Weights of a small transformer language model.
Size: 8 heads of 32, 3.75M parameters.
MLP neurons of a small language model. Each row is named by its layer, matrix (gate and up: input weights) and neuron, and shows model dimensions 0-159. Each number is 500 + 25 x the weight over its row's rms, rounded and kept within 0 to 999. Numbers have three digits each. A neuron's up and down rows have the sign that makes its largest values positive.
After each neuron's rows, "fires on" lists the tokens most often at its 100 highest values on Wikipedia text that the model never trained on.

L3.gate174:504516470495505448510529500477462526518463516535483467478521523494504489503550550472482494500454522520493485486501493501505478464482512487483502541497490517484487481516487527514503497480454535491507494504492545517498499478500468566471529499490522494486527492514471445532493498518486495473490516469493516490538508548496502506504464496512489520506493500471392514504577508525515496499575501462500492503538499507468493478513492483497500477474487492463475450490541507474475500496489477
L3.up174:481508517522500467531480541538477532514507524463544492491506451511484507497530525538496488512519534480533523474529510489492493531487504493518483506519510507518529494472512507461505427489503520530502505454528517485488536442549521507509495507497537463513507495481494553523487517485478513493547489495507539493544484507524466500495438495532507491527498501516468537481517499508478456502542494533557474439513511476459482504535461482512495528481519527481533510480502486502467490500518459
fires on: "ed ", "en ", ": ", "as ", "he ", " "

L5.gate185:523498500484442507530472503475474529482513505473471505506458507476486512510481468493508533481502476475492498448513480488550500504481473512472532531486478521473494476520498446509508466531477502473477462506496458490517542492495494535485467491484498475517503521483500471490488501481494549495516485467524497507517482461536524525498498481446518516486510463536518481519482520490493453517531486587552536481512459512539512497504469474512497547501544500503488527505515470528503453510553495
L5.up185:483494508480437509488492482497517486500482517492480504553501490480472503521508515465488508501456486522562509419474517522549547506519507537446530494490480483502515476511457508506500478520517498507527516465514507462481501494502484538499488501487454489552509519464517523493507541503480517480508533495508451455510487472505461498494488502437475492478519446530506480508488508493474507519510523535538545489526489495501505471475469474496502544507509491504487535529523474523546452520492485
fires on: "e ", "m ", "o "

L7.gate87:479462538537535474475478536487518536557516534519511522531531503435483508504510536497473530492441473499524496480496496471490465522420545500517492521499514478522505498518510525522487465477503528499512490480511531468512505500500505484466516464525522493481498443507501491493469537505519469494497500517494485514505494490481514488550488535519509503535524524531508530445525482480497510493506487480499536504478521486470512500518471480503506471506452542474541469487493503459449504471495552
L7.up87:496500503503500505484552518460517479497495460533536543441544548539495510514516454492510496497463532521505510508478524539472487522487496496502478504512500487510500537507465493529514473500494473503501512495506470545496500526494526540490507490466480485469514510549489476480503490511519415517442517566495472484478519458506543517521474482491514479482493517509492491463524509510531478512510486506456535495462505465493519511490518482488514484510460489472473514461477462479514525557508543
fires on: "ent ", "ed ", ". ", "ated ", "ly ", "d "

L3.gate118:514493471516510564548506522461486543518527520554513509543487465501469524531525558568463483528497500470517495472464506494475535518478505501512517483506514533496485512561491500514502507486496484519504470498505487453504525482483489511532530457537479543515491461498510469443471507496532519485513492453489458502530477463524505496487494545479509521503476513513487503493518513461471519485531525536504487519510467505470520499477502474496460496481476498503523537505503460535516460500507485
L3.up118:482512505478500518524481500489495509520503485522487519516505467500506506518497515490492503485529457472512506508489467454502551508510523466508538471471477501496509509563448478506487455488528478493530495436492499523490496487476503480548513468516479551500510489447485476449509508508489496521548487571503503525493494468512515524478482517457506501480468484499428513486488516464483504513512541543560516555514477512499504452497509489529493495505491489488465512451475472520490477528457504
fires on: "or ", " "

L8.gate4:547494516523528524466505521485507487539461525548536493510537485495476524483500545480495468479503515499465456473487541540511503539504512491500566460486520519531503507466498530511477490477509523440518501478541509465455467483532512516537488531523517475429480515480503511546531508503484506486470549486465502487506496521531526510499530554525493461487477472496470513489481487483508494500480476521507480444507512517474508491458467523484494523502493530496515496510478512459514491474498508
L8.up4:528504474489555475478483569498502501527485522516548466488522517507507458512491494485520477522540547488483466472468488510506511520534526473504519460505534563537491518471545495522494473491500518464547477469488499472486481483518498511503490573510505494477467503495520510495511547511527532482456516514500511515551507508524508511515547539508506513468506487525511494539465483484520513475489487495531517486503484491526481487453459529489482453483500489477534494523479527508497492462451512
fires on: "\n\n", "a ", "is", "an ", "), "

L6.gate177:467512518488541480450512493481513523525512557530548479488534454481471472478526523484475509536472465481479439502552564536515507512473481487449547498473481467531518514523499542485493519487476508501495495479522525461493507464527477550545487457520496517509491487483519532513521521522478495492519491468511513512505526509494517465486504548550479509478508484538487513499492520509513454522518517496511496498461496525522478485484513457479505512503447508519469519516516474512504527516490517
L6.up177:507522540486490467520502501513487537538573493517540452489552496475501520477524525468496499462482491453480442475543509531529455501507536492470500507532473482508521525518527503511474491474476496516514489485515532523491505470518512513471522478501509473471496470474456487506549520489518490515547513505534532498510515540501498470505499505529493525453482497512497564493489488493491501526541501452499526485504533494492506496513476466501471486537449518505491510447527504481497549530465503
fires on: "s ", "ia ", "es "

L4.gate121:504509461520492481491480456515431501532509512503469493479512542483515529502558504526503521523489488516508519493501509486445489505456483525465480516503502536493473498521489519518497515440442458509492490442497460528505490510505467512449526506529535451477489547482478543526499473489500516505496511481505420489503506496504489504477493481503542506524503494505522510554498508529545481506497489487555496489532499500449509517494497504502495518510533534485488466466517502462524498468539490
L4.up121:490503516514497509533492539526465524517526464455536492435519522498513550461522510501510473506516502464468476452525505518485502485499524493519487503515498518517523538498484464476502517500514486495496467522514527458502516471517515490527481542498467497506462473536505498512514476518484548479478521519505536501497541529546467494510506519501491492466488476533496550513493534428489520498514486488542492470487493494429512539539489465495555511494487535454521520491540489491498540523511511
fires on: ": ", "4 ", "0 ", "1 ", "5 ", "ed "

L6.gate152:472496548557459481498489468481554528500462500492513486538535475519484507524501455522521549482479478560477511457462492490489486497440517468536497487436495470510480492491520508518485504503526477515476497503509519503482484482489516484491494521539523517517469502487496513538459517472489488476469492488468494530503482509479532533546517517517483539509472508482465509526563527493473502475491498478539467464497508499517496526480489489476495523522502471476517535536467500486522517494525559
L6.up152:474476531497496515498543509512498474501475490492535488467514505467507546486523502453487523518485485526490484476520511526479479491512532479494465494524499491506495514508479508509483495469456509482534476495496542531492510513480487506553483459489463494495494458494490540510512499509492512517472569479500485464503535500477475492439499545484467508480481500465470504470535510496481500502518534467484472455534561476477549489477549469481556481495471462435527517521513468475514530502483507
fires on: "en ", "is "

L4.gate174:501519485504502523507500482461522483463482508526511563562449472527498485469589477498503495531444512500457494526488493497497485555548487506469496493466524504484515507464458516483535456485486469504503492481504483490509523463490519506532499479498498510538497485482490473492478514498492502483516501503495480528514508466532508506459481511484492487471479510516505498571488538503512490479494551535505516508522487543498523449470501480500531492480517471497488501477488433522547482493472478
L4.up174:499501486518528514527491451462480481496535503553525495476487499502513490536554519497448472512488510484507527528500513444469531500455492496512501510501492509497472522526524489477480503504459501493577531498495484474509509479482498544496483431501513492481492502506501477469493513457580507504527524488490469505481511446541519477463488510514506491498477473517547496484491477434465500485489520517538478490495486498513530459512523500500452494550500486518539499506503481531510472509483480
fires on: " ", "| ", "ame ", "for "

L8.gate48:505506522547483524486518516534507536498479521528493504491493459480527505488500498500532508500484496559496460533477555509474506525529512540537515496507507494511512530499475556485472504483484543541482445467471518486495497477470450480523527526499499527506538465462496510537504470469516492481474490483473485497501472491488506463491481489536474542484477450501509546542465483485472502512494527457487501480488517473451497481485467505481560499489496488484568500514481487528491518492517456
L8.up48:505565513556450545506560493512499578523469522535485444528470494480505486488534519465517524501463468500507486472503510513425510510482488480486504484497512476484526505467493464495480531497492519520528470531489476510520495484462459479501502503555535486524510503506462494517497473491527515492488503475491505505521485509469466496492485465476480515512471544483505500509471498467467469465507500454482486523498527530489512555499480527508512483521501519525518524450493501522513533505516512
fires on: "e", "is ", "and ", "it ", ")"

L3.gate119:513522476518498530517512510511462471536490530517486562499533471486504503517523456508489526496444507507513478535514478481444506483461504474484484465509486519508491499532485478534500520500499478489508507528487487557510423485481439527504476484540597504503549474530522484492499524502481482489459476518476499506477488491468513496507492516460499490508473503487455513496518533498508495477539529497513522509474505478482505532491515484492523492492494528461477502460518459548490461491502478
L3.up119:482496468482509463482470516497451493507482515494457507521507477459516500517513473486445521508477494515550479500510498497483545501499479499473542473490497468485448488536490500499509463485513506534519530479482503490482509470489463526497559488477580513485524482442498468457480514493511518483514478447522486489465471498483513486493492489462497525502485426479500524506459538486527489514493554537522495520540488481527531450490467496506490475526484507530509486490484485507513459507498489
fires on: "d ", "st ", "n ", " ", "th "

L5.gate96:504496519536476494490485518514511500512540537521507453506541472446482564526488523501479512519472498476528464433536505471497522472473510508509550455541484512505497525523527463490510515519480497513522494488466512476467493484558464499521526457526496525497471473486491492511493540502517518501468506452484497520487513503468529449522505489505482527521478490473436529500521518432449514505514515479507504502528492495492503513490472479481476468504504477489545504474543505500496493520496464
L5.up96:479504522506480527521486502509495480536467543507510491509530495470484508502470492507508508511500478490482505486483483458496504516484444525517512517459518573439449542537486469561536460512436517493500494557469479505509504501530505508491478451511495488491488503507534469476403481536503495468493494522538484521502516501493493537501487527471492492554474531496471497470505476457482489508511503509506487516494499472519540475496498525486489491496502471515475505503526522500450468498491509
fires on: "n ", "ed ", " ", "d ", "e ", "st "

L6.gate65:499505541560518499509518505512459559514510507528532512490490526502475555487476505499471479509465538512532499427525543508517518495477524462484492513502492496516516502494459491485526534482493473516510485494532522530442480475510502488537502490549517507480431502503517531517541525509518487483462552487478538498460506522485479480536493545522476484473465462510501511542515527487500484509532495472512473498523522482486478514478473490511540475493497489490522537488501495443493525519473497
L6.up65:493473544524525498490517508486526482503507493489505507477482542535483515505498487504510521498451540547493459499486532546489510469491492468482512520491491433480512484473438544473515547520510479481480484485517501570498446474471494473530506469511489530532525496504507544519543561531484498502495498507486510512479540534471526492512511509491440451467487472526488509537531535511521520510513530482460522531520510490531495519518505513505540514468481504469488486498481479510520518493486516
fires on: "o ", "en ", "3 ", "1 ", "2 "

L8.gate73:502497510488463483482467559512535511452498508508519523518444511487490576520493501494477482511484439510507473492492505509488494514493502540538517431459460486480503496565505468475534493470474503518502489531501489532509507492540476520478509470484466482490477469498486493523492490529540508549521510528506495503480502493533495525459486473480481536499459521493514557520495476470483517521513507494426501492518501502479494534509468479517526496521535534488497487520499481532549504483497477
L8.up73:495521506473429501485483541515505493468500505495505505523454510495506535504502471528468473473521451508507472488484488499507512506510511547520504444497462473495497517553480471467494463456503508499525487503477492515520517513505508502481509461466479483505489504496473467490469495501527510569547516517521485525483477506546484478472493452492496538487487515472500525535474448512494484546538519500429502510533523485487508518525442454544479520516511522472496500522510484507535481472480479
fires on: "ity ", "l ", "th ", "in ", "t ", "ary "

L3.gate51:488489478472474565485495456497588463478537473486473493512493511492583485503498504450499509491454509509522498503485487503463491486515486516507526475500508500479496514553481514516526503504521492506485491474486480527524494573478483573514509499496462505496487513457502502527471503512490517506473527528495508515490520500498497504520472498480505499511494502492581486491535487507534530520479516506475495519504508465544532461498491511501506469513501450544557515497505500498505495512491557
L3.up51:487506515495493578494499485473572518504479512465485489524486501528510520476524525509471469517500499497497489512490501501459510473522495586476495441492502409507483497482505485467518522498475524510514502488493504512510530513515548401505542491475525513538494493476494427493472499491524486515526482536496485519522482499491494504503454495505509497501495545484516499494510510489522502501468486497479467497500522442470509474501475526509479500502486553525497498493502497506524482501516518
fires on: "t ", "est", "d ", "In ", "le "

L6.gate176:453484512537534506493476539496529533486503545506509552494504467448482512521485529502500504495464539475474466478480514473486489501492510493494525484489491462538529498453515550454511485504495492492529457501525525490492479453504521499540457545494524525510458475475512533497485517462479524509502538470517513502470493513488501482528547524458504497456526492509462470464522556474485496484492512474492499488534502525530476468465470498523509536488487498466478462482490503447526515491505484
L6.up176:448511507498521526517430497512478525468537556489487512497509514486515509535522518476486509499474565468487483475469480465496486535472528489488503477504505471505529512454510522446499487521485513498520458492527524493471485489498492497506472549461512491541441476514472505497487516472504513474502519482525520532486526511486497462475531503456544521458510509511488500450484524468492484512499509498524523490533494498561475489461448510496496527489465486473497474461506505444513495492470493
fires on: "\n\n", "t", "a ", "o ", "or", "and "

L4.gate6:499488499520486494467496527535465534482529473500505471496487563510516538485469481470512540506480525534468487527513491459488520508475469485545488484526519531488445505516522514496470489461433484473488485505480499500524465503482500515482507493509525498476496486517474507479514445517492498508490485484487488487465512522478507486525526485521531573530505450498475530483505536540480536474494486476461544517501499507486493527539499479495534480544520538495525508494459526438490541481531501
L4.up6:443498479527490531438532517519467500494513507528499483528481483532527504516519535483521526522488529530497484499511517483507508471493479508519468494550523509536462528509529505498458522419497492474512516498467513523501472478490496518474501468508505495498506438504488518498500472564497465476495493500500464485503472561458514481511522516510494525482493499505493509490519520492522545469491545433489552540492535502463499511520518518495555502504509511516466504485489505491479516458472459
fires on: "ted ", "ly ", "and ", "ber ", "ed ", "ity "

L7.gate79:482501554526504504470535527480509508487542552538532505523535507442484460493450455509519573503473477489507481517463527482510550451535525498496539515526503505501523488507499467533473508494499503496491482469509513486479523483507493492513548510521511512515554493524527486525504523488488504480499446526500487537512505525463500488521525522510481500492472504526480474494493469483461506482504498499519535509462560491496511462455535486490521516488516467446537542510495521509499487532496506
L7.up79:516486516492485463523522477466522503525536501492534450457490495505509451498512498502527534487450471519480490509469509503464460463501516517518512480459497489509521486480509490489528480472525491516477493486512489488515510508552456510485460547482490508471524471525496511500478480527466505514460513564457504467482521471460498500456516492521478559494488508501514505537496442493500474464496478471521492458496505486508448531503506505473503460513462503445478549486493517480511538517470529
fires on: "e", "ow", "is ", "by ", "are "

L8.gate40:511509506478492523453558513542530508502468469522500463508510527489495491509458486483512509449504485512470488435502496544508510491504512455501506459487500489506544452513507493486533519485498523533486486497529507492516469509508455474502536476493532540499467516491526489543478485477479493518462562475470501454501489549506517455491508514535506498504513515493527484477482573493523472466494480485482489482488514468521501504515530532461500512475484530531508452502536513447516519484505531
L8.up40:526474470468516512511486457454498487499501528534537503473497488495506444528491477478457460537517498473482491476493481476516521496521507470513511453489519509500488501491516511528558464501511504504511454514495482500478449519480515494507499529537480502509498521514497569468495556459486506494462470492521506512501502472535545503510538505495532515507512492505457446498496501538532497491496465500544516524485492497522442451471486503477462529528474506513478460527510505464480455499475465
fires on: "an ", "\n\n", "er ", "his ", "), ", "is "

L7.gate91:488531520526500501472510522503535535445504521531465535500474503497505509510472533501498510514454478457488493503542521478506495500484512474500489493501510523549502488478528522451518485514499511485494475523560540498515453505515512517504514517493521514488499502464514528478500513497479482502511514469484519456520506518503520536483489505422518494473516507489439467472535550502487428460496510516451508498516532471479508499477481481488537558495487515458468457517496501489538500455522475
L7.up91:477544508491475494504458483519520533479515522497488528517478510493555467510517518511501486519484524470494483482529457464505479522505541477491462492485552510528503485448527503454525475519512553537534525487532527494466463528487504511494536518481515501511492489511476514455496531482526494461500503513515533487516547518457491511467479494451526475450526521525498498467453532504504454446504511508518515515508532475502480513492445477453514518507490515497453471490501539486515494497470489
fires on: "and ", "al ", "ic ", " ", "."

L7.gate60:495510510491481511493546469476532493517503544529502519533457484506471492500459529493452498489533441504506482539487587539513514537505463506463536502467423477488477473523503495493502502461511517473484531477537526478477501503521491523522501480457488523497524510432475476523458498480485479532506488491488494503519523516505522530511489486493502485475511534490461483512530498507537476505523507473483500507495488480497493476467495485523531520524487504466515562515523492483550485473525516
L7.up60:486520494462525478490495466515533484506515530496506506488481495524497467532501524455452483545577500464505507561510499495491496533500497491486495478457471497476538496535484524460531502491522525501531529454562493500478512511508485469518492483486467506535516512484448506493499485523511469526491467537505521549505539484484516510476474487525496522475496498525493528525460484501515442487524534466522523508491489482507490494418490494507531501526503493479500536469530490514515488514473451
fires on: "==", "| ", " "

L8.gate99:493507534491487477461506498507525458490440552491507485554479466491501496464524502525527520530491516498493464498479500521518542537517533513502510479504502521505537473521491519505541539515499538521498521474465516493475425500512467533514518546496554510512490507460495498497452525510470491475518488545483519483530477522484512447487494514462484481514527548505492480489522513499471510495476495530498508522521459489498495547464513506449522532483506526530534469521478497509497453514471475
L8.up99:533498521528504505454498518484465481530494493532546477536505522471504448475523523476489511497503477503498503501520541480477492464489505432520533481502493516511500486497502513489494520501502523477493494469488501506510460512479493504456512531540485502541529464525483531522479539516485535482501511465490524508493512487493542483512530516540483523491475473544444498465472489506503502506516487457565469467472487473516466484471503488490464483533438497482497470515495576485466527491495544
fires on: "\n\n", "is ", "a ", "the ", "was ", "an "

L3.gate17:500529519485531450467511499500506561510511522479554471454544493485482511446537538481478493518535520487502453457557517528495466496484526491497479539514491504532534492475523502457501531471500511521516447522531531521489498457526513486515464515506504484469492463509489506533513490517490526498504511492486529495541499515485450473509532515496469500481499506508522518508527535464463500494494465481528490456503501497472484507534474489482498499498470501441503506487555553532490511530506491
L3.up17:428532518517511508492539506525531549570495498512545507497527496504494504492518565504492472501487487492483477486532523492502497461479490508499511516499491515517547521504474544466525462486513467516517480478455547490498499481497514448544499536526492476524501524476500497518472509499510478480543485457526539505571487502505473510521552546525521468466525493529508501449498501521469488490519506443520499480513530508468507468503463518498521495466509520513506514475497495508466508498494505
fires on: "and ", "s ", "ia ", "as "

L3.gate108:495483517515541488438533553512509507474430498477525522501570512498464504465521500491494509522468505529513474478517537525477485495454529466486475470551473469540522512453548511492484537485464517508479479471482537512488447477518527502509477528506483507499512487530490510567526504512496473455476503498449495463500507530438494487495511528514458496488492492466504516513529543503504497487493521472498512495510517512489510500501508494457544494493486465490510474506504505497533511493496520
L3.up108:531483532489468522459481507467482471534468472516494448440503544457501513490484463448528514453508493515524542533506504502515487464521486509497465508485508501483503464468490511523470530505503491480449499483484531525498494525538456508463493483443497490491470472485486500498502503499460497504515490501476492489460569534489478505519489461517532497531516492489527505470536502507515496503467447487501482510466504479489548491524528509515495510539521522478512489488463491473484575520497519
fires on: "e ", "is ", "es ", "a ", "at ", "A "

L5.gate70:509501509498478508488452567489526521489502529494493456523475534499491509528469481541525545521532515480518495513488502478475489456501511525523526481501464470524505484501501526491528492503489533502520508519507510549548463497506456522516503510457515490475489509491525481489500508460473496557475523503512476519488515512585509489500502514488521505536550534527523525498521498511506528512475460575473499540501518514494534544547508528487470501466538481504488473494467497484457484509522505
L5.up70:472480496522456510484451560498506537507518551518499446524486526475487491514480495534525526539555500454520518484513488447506503489522511530502515477530490489536520496486500505501532481496476565505521479525492511521521482503500475516506494516482500467457477484482536502492488488481480518503497524500527486516501520516539484474496497493511555508506550519537522537476506495500500520495472453561494493538519517524479529534549487510472464536496547521512509480476514480477452492487546482
fires on: "201", "202", "ary ", "am ", "ar "

L8.gate5:506515545525500486480520497519508543493453500500534487492503514506483535498468482493537504489464479551494513509523501502458528501467517466567504511486441474531526494509474520479479470520524523533500458490489504504550480483531500516490482494525524480525529477494480502508524485505510523535484532523452498471477487525493517502502518487521464584468507431468478520498506508437466464500509466489475513488520479486467498494508503502530540497556500503445510528499517505516505512491511505
L8.up5:457522545504467510460514519517522506462477495495515509499529545516494569489501485496492516479442521539531503511500485547507478521470531527546502559493514466511498481505461509511480489485504498508536492492482488509515512496524515536480510447482481511489486463525485516471476481525509497508498546485482499470483536492500457489496480475495473522508486517468506557479507506451477534490535549470444519511530522502492508561510506474483540486531481531464531519489508486499526544500488481
fires on: "as ", "and ", "is ", "are ", "by "

L6.gate112:511491529484489529475502505514524491505504485507505471474482489539503566506473534520483484466519481506513488437514494474507465545458501492481504530502495479509525508500539479497482492514516497481484440516541526532554514506522504523522525503506483502466457478464528477551490482502504471539487577481458472476514539498536500519500521508491502483501469512480486485464502522495490506578525460521481463463532476524469515518537484535503472505524490487471488499526523502462483498484527485
L6.up112:512481539474486523497494521508527450466498511475544466462513512531522530508524479527469481509489551527513491444511463491481481493454541547519500512551519438502538522456521478500504511547572519513538491474495513505499523497531523512505536490474497506534473487504507453515476505534544500461492545513478489488532523475468474492494529506495472509486495486501493527513518527465489519541515489474465498437503493505504536516526484521466497503475495484510492501513518508532502514505477479
fires on: ", ", "on ", "d ", "t "

L7.gate106:520510550530529502530505518512560493505478475500558472507494509512496495477478479514449476539506482520494523481524506478474540470448512463491488512473505549485478466502487494511512503547481495516518539540536506499532482516499459523514484503538553515495474481475513531510483503502463512533497536502513502492497504498516517494496489519455483519491545504507474465447493543514546469490509505515508491514510470558497464527485529470500541496472516510521473452519470481453514463511495539
L7.up106:511524561504539478548494550500535493482515486504524430511478501508515513461510489495478473519499504512520504474552510508498508491501566467471453527516516514498505459499506463519478524529519509543524518506524531485526488522508498526485504512527528501527456463470501544499488516494484514518501505529522520449527496488511477471510491506495541512470533483494527499458432538503540500488501515539494507503517503503484494528496515490500552495472514513503500477521474522436490451513467536
fires on: "\n", " ", "ran"

L4.gate20:517526537515497513491508507515529519511510475520485498531480498499487510504487492501479447491492497495505526482540492499495500521487508476500502527450516553518493508467557479512496496505519485482489498527532554531513502505480517501511545465517526503441453474483577499525477549441513513547483548499492508446461499506519494514536511505461499476514491504456464496450523540509502504499504458495499481496567489501462488500495488508508545508479504498449488468477526475485489479488535526
L4.up20:493542540503509508501489490534520523507516503478500490504505503509570477522486510491491490524517559466483514497540440496519480503521554514491460510493547519517508539497516476510515508524531540516528511457523550487504519505483495487526561480495521497481486494519552503458516554457556504516489515510501530486496483523456491506502490480481509477478518493508451493486494518554507495519533496486512495513537491497497514454484505515491519502460494469518458450474527494508451481515445498
fires on: "e ", " ", "n "

L4.gate64:469487439511512489459457480501496519531488504485509494492526560493490488513511550506481548495468485518488472493555518511460463479483459484470498479496513513488461499501517471513471493462467480490498479494475479477504495514511503474416531496516530536487509476524491525508500492498539532451475472511496492467523506546486533461527514515502498523484486472502485533504513501480484503528509544502494520510504484493505479515544467473446500502511496530491479466474558490536469496485545452
L4.up64:488513522518539492483504513514468568495510499474524512533481523490541538472517530505489473513480526444464511499528507510491459518468515507506460491524510527498472549491524479497479494488480516464523505475556541483492509522467498503508519506517494479497467459503465510497507464525511493535485519491470543486489523527494471476520461466540521505471516499509498521475481474485567520484496501504561519449476504477459484523467520474498515479495506518492504484486542522445458556499497503
fires on: "ing ", "ed ", "to ", "s ", "ted ", ": "

L5.gate58:471484456525478526508464502529499525493513527482499458490539494503500540498540533548472507524510502464463486496537498455491503509479469492466517491489544550478480499508552474497539486471487535468549466506511474483509508493464536548473466501512529466418479467507539500495468508503504532489487493500520496496520518488527506484499507532534503492510534505472503497486451500471506489471478461502494487509478499509508465526537462490452525510487513486520520451508548532475484498497498483
L5.up58:487523481452535527498481472480517493475522492479477504471430564504527487501500480498485460524514498467505484515482468502492498513496504521512490484442500503457474496482522503500531511484490521452510489501509487542514497506489503467499524491419536524494499526532538452493493532457531514510514512569492486487487539498536507517482499494468499489520539498485487510512534537515537524488459500537463495508476504531476524513505520520505489474448467511523440454467487496518487505517485514
fires on: "al ", "ed ", "ary ", "8", "ing "

L5.gate46:491506495480416492528473503485492467477490541514513509524461511440461490525486463476468519483480485446474479453493504494565504496534542517468518451484462523477500518506536535502510495499517506484494478500476445504484511489503488510472446490497507505560464478470456502489499516510475517497543494495514498530561487484497491512497496502457500487504490518491501488514454495491452488466497492543548514509512473502540495475505464467477468495478520491512509521501516466496521500487481486
L5.up46:492489491494465532529460514509521487502480542474495538519466504479472489538472445486509511481506488452472469472487490491536489510550503486458509520506478524514550459489479500538480499505578514494507476535494468482493483516486540518491504490502513496561506524495454512488501530512518477503547464458540462474537479495494487523479497516472510489501473509505493483514465459516468478496505510542474525511529492502543506499542470476496519560477517494488483506509500454517517463463505490
fires on: "ch ", "ion", "h ", "m ", "ary ", "an "

L4.gate146:522496521515426488511499502506483493500491477508521500479500508506512499488414489459504498497493526444500479521494497474527549478467520571508525598503510499492499514491508519498515536491499557470569470539466507545498528537469490518498493489439490508481492532468499494514489481509485503513487487402505486512476485502471478471515488525491489523502498455456522506518519487498517486521507505476490508499488478502515495487523508483500498506503496487513521502504524519505528501516485489
L4.up146:492493479469500503467530498480514496498460520469528503485500506508515500500475509534480500515509456551505509512501506495503489421493506478473481455500516478493486476517510432504535458494508457506459509496470497511508474468486490444483502480448577484502540491522503549498533502527483467500487515462488470473461492485470489502496494521506487491529503490432540482455522520489506485511499477528494496492487501437483555535544507512507482467513523534510471511485496518527469497489501513
fires on: "=", "d "

L5.gate56:500528476501498503508488555510484482483507497502541468552457483510498514506514541522455530502536484483502488485505524491514498500482501545474518449449459494487502484518553488486518485504523483465500455517518514511484505496545505474502476515477509492480514435483478475497497549473489525534477528533478489499479480493492497503503493514508531535517494543500516506515479517483498486494468505555489482534505508513462515564534529512475456482463547505505492466473520451473537472493562516
L5.up56:500555471497486496536464520513484508475533517490497482522468518521540499518520498500477501508535528487500485511501483433508496529479509539465480488490470488468494508510521455451494479473512516470510490495467515483469516559524557490489501496471525484480514489499476503500476523479493503492525489475534498484517464475501447531505460474453549521459472531513520516463439481500493480503488482547475494536520507489482497520529486486492489498470525467456514521448527465536514453500519487
fires on: "d ", "ar ", "th "

L8.gate64:487516487542465555483546510528461529519457517513478442504508550533498498469520535495560514472518487487435472511521503510488491487512505536514538520494494528521500511501491503492484499503470527476501509464526524501524486507483446473532522483483533536505493503508499475535526585505525500505488473462480508504541504501508557527514498510507501518505466502515501523485513523488514503528567519494496482509506510471507504449477509535499494493510516484453512534541453523510521497492503482
L8.up64:491549503524475517474513494528483527472462494482489435539527495546492474503561542495542531486515523460507517485491504487475509480533520497486498509480475510522520499482479517475463497533504509462492497451501514539470462537520508448465494487474495509471510472497493528496480545525528512505507481507492533503523514492512544496523495471522531523505426479531488497451534539499513468528502523472500485518517477484497474516515533553529477484504544499502474514547492527509519478517522500
fires on: "ur", "ing ", "er", "ad", " ", "ir"

L5.gate13:487531503511477501546499497511465529522540531513501470495507493455511549505516506527487517517491508457490518424529501495475494486432523486536484494524535532525501508522495475485476487486485480502493465524492519482489500490534515434493500484485531508469500474485516511526510528510533460509513534506479537495508514490508492493513491513527548489485511531514495466461491510426436522501504486465523514460509524486456459527508465468485490478495477484519555468485496491448487485512500472
L5.up13:483517486473464544500522511520521525548523487475512515490444493506509534482494525462521481494539472454476487473518521531483453504482510495519473535501485496481520483478512516506506476464509467478461480509540496508530494525492497477487488500479495495489511490553472483508509537481499490508498487498521542504460519526510519523461501529499502487522521491503480470395533520506469464503499466524515530483499517518553477525512495468491505497437470541482483458477494503510476546479482546
fires on: "al ", ". ", "ad ", "ia ", "om ", "ed "

L8.gate95:517522515535530519453529523521499523447470507500493498506533513519498525542490540521541488516523472496491502519531514491502466467506523545503506482489552496472512505503519491497525529474503557511513453499487530498510484483472484492536505494509511521526480470464485494488488540499525480469516500509510486498534525537475527507502502515474481542507470506553505481512469560466480450505488501502469473468502500497440527535537458485460519493527533509442482488553523504506513520477517460
L8.up95:487520495472517491511534482467512482533484474524454464525494507520476505515528465499469521477523499492495526522481554505469504497496531531496521522472516470484508511523469528483512541500505488485480497462524504535492497505437483432533473478496472513508553513483489508480487501504475475532522550503453541451474533522511491517457495520513458536486494489531497456493498522505501506486484510483499485567499532453478515504488533558494469507540481498501521511502510502465536531537495473
fires on: "ab", "ov", "ad", "ur"

L7.gate113:494469526491512493508486503547514560527517515494509501478539471461498508507499518493533526501535503447484468499502500472466530487482510477481528518510524530467485489486487482534512524491491521530499462525498533450463535485513530507471455512512475471478454454477493507480507469555497537484479475477504501492518535541503499474497536520532512516539514490518501520511491531461440490494531467490505508469507520498487469520523502481422521544506516491511516456522547507528510456502509500
L7.up113:512548489537508517527468466486437485498504489521490518502503543512495547466497459485485475530491534408507554483523516470489492507521477471509529506479491535456486524494547528517483491517488486491500469510532505485492501481502516498509472480471492500516468497474473500478508516533536504501516513549482526504463522465537497502541513509502548501480496505478492532487499483436498482519549478550532449490486478489515518508453531478534493492509513506519458491482501471472493510502525516
fires on: ".", "(", "to ", "ed "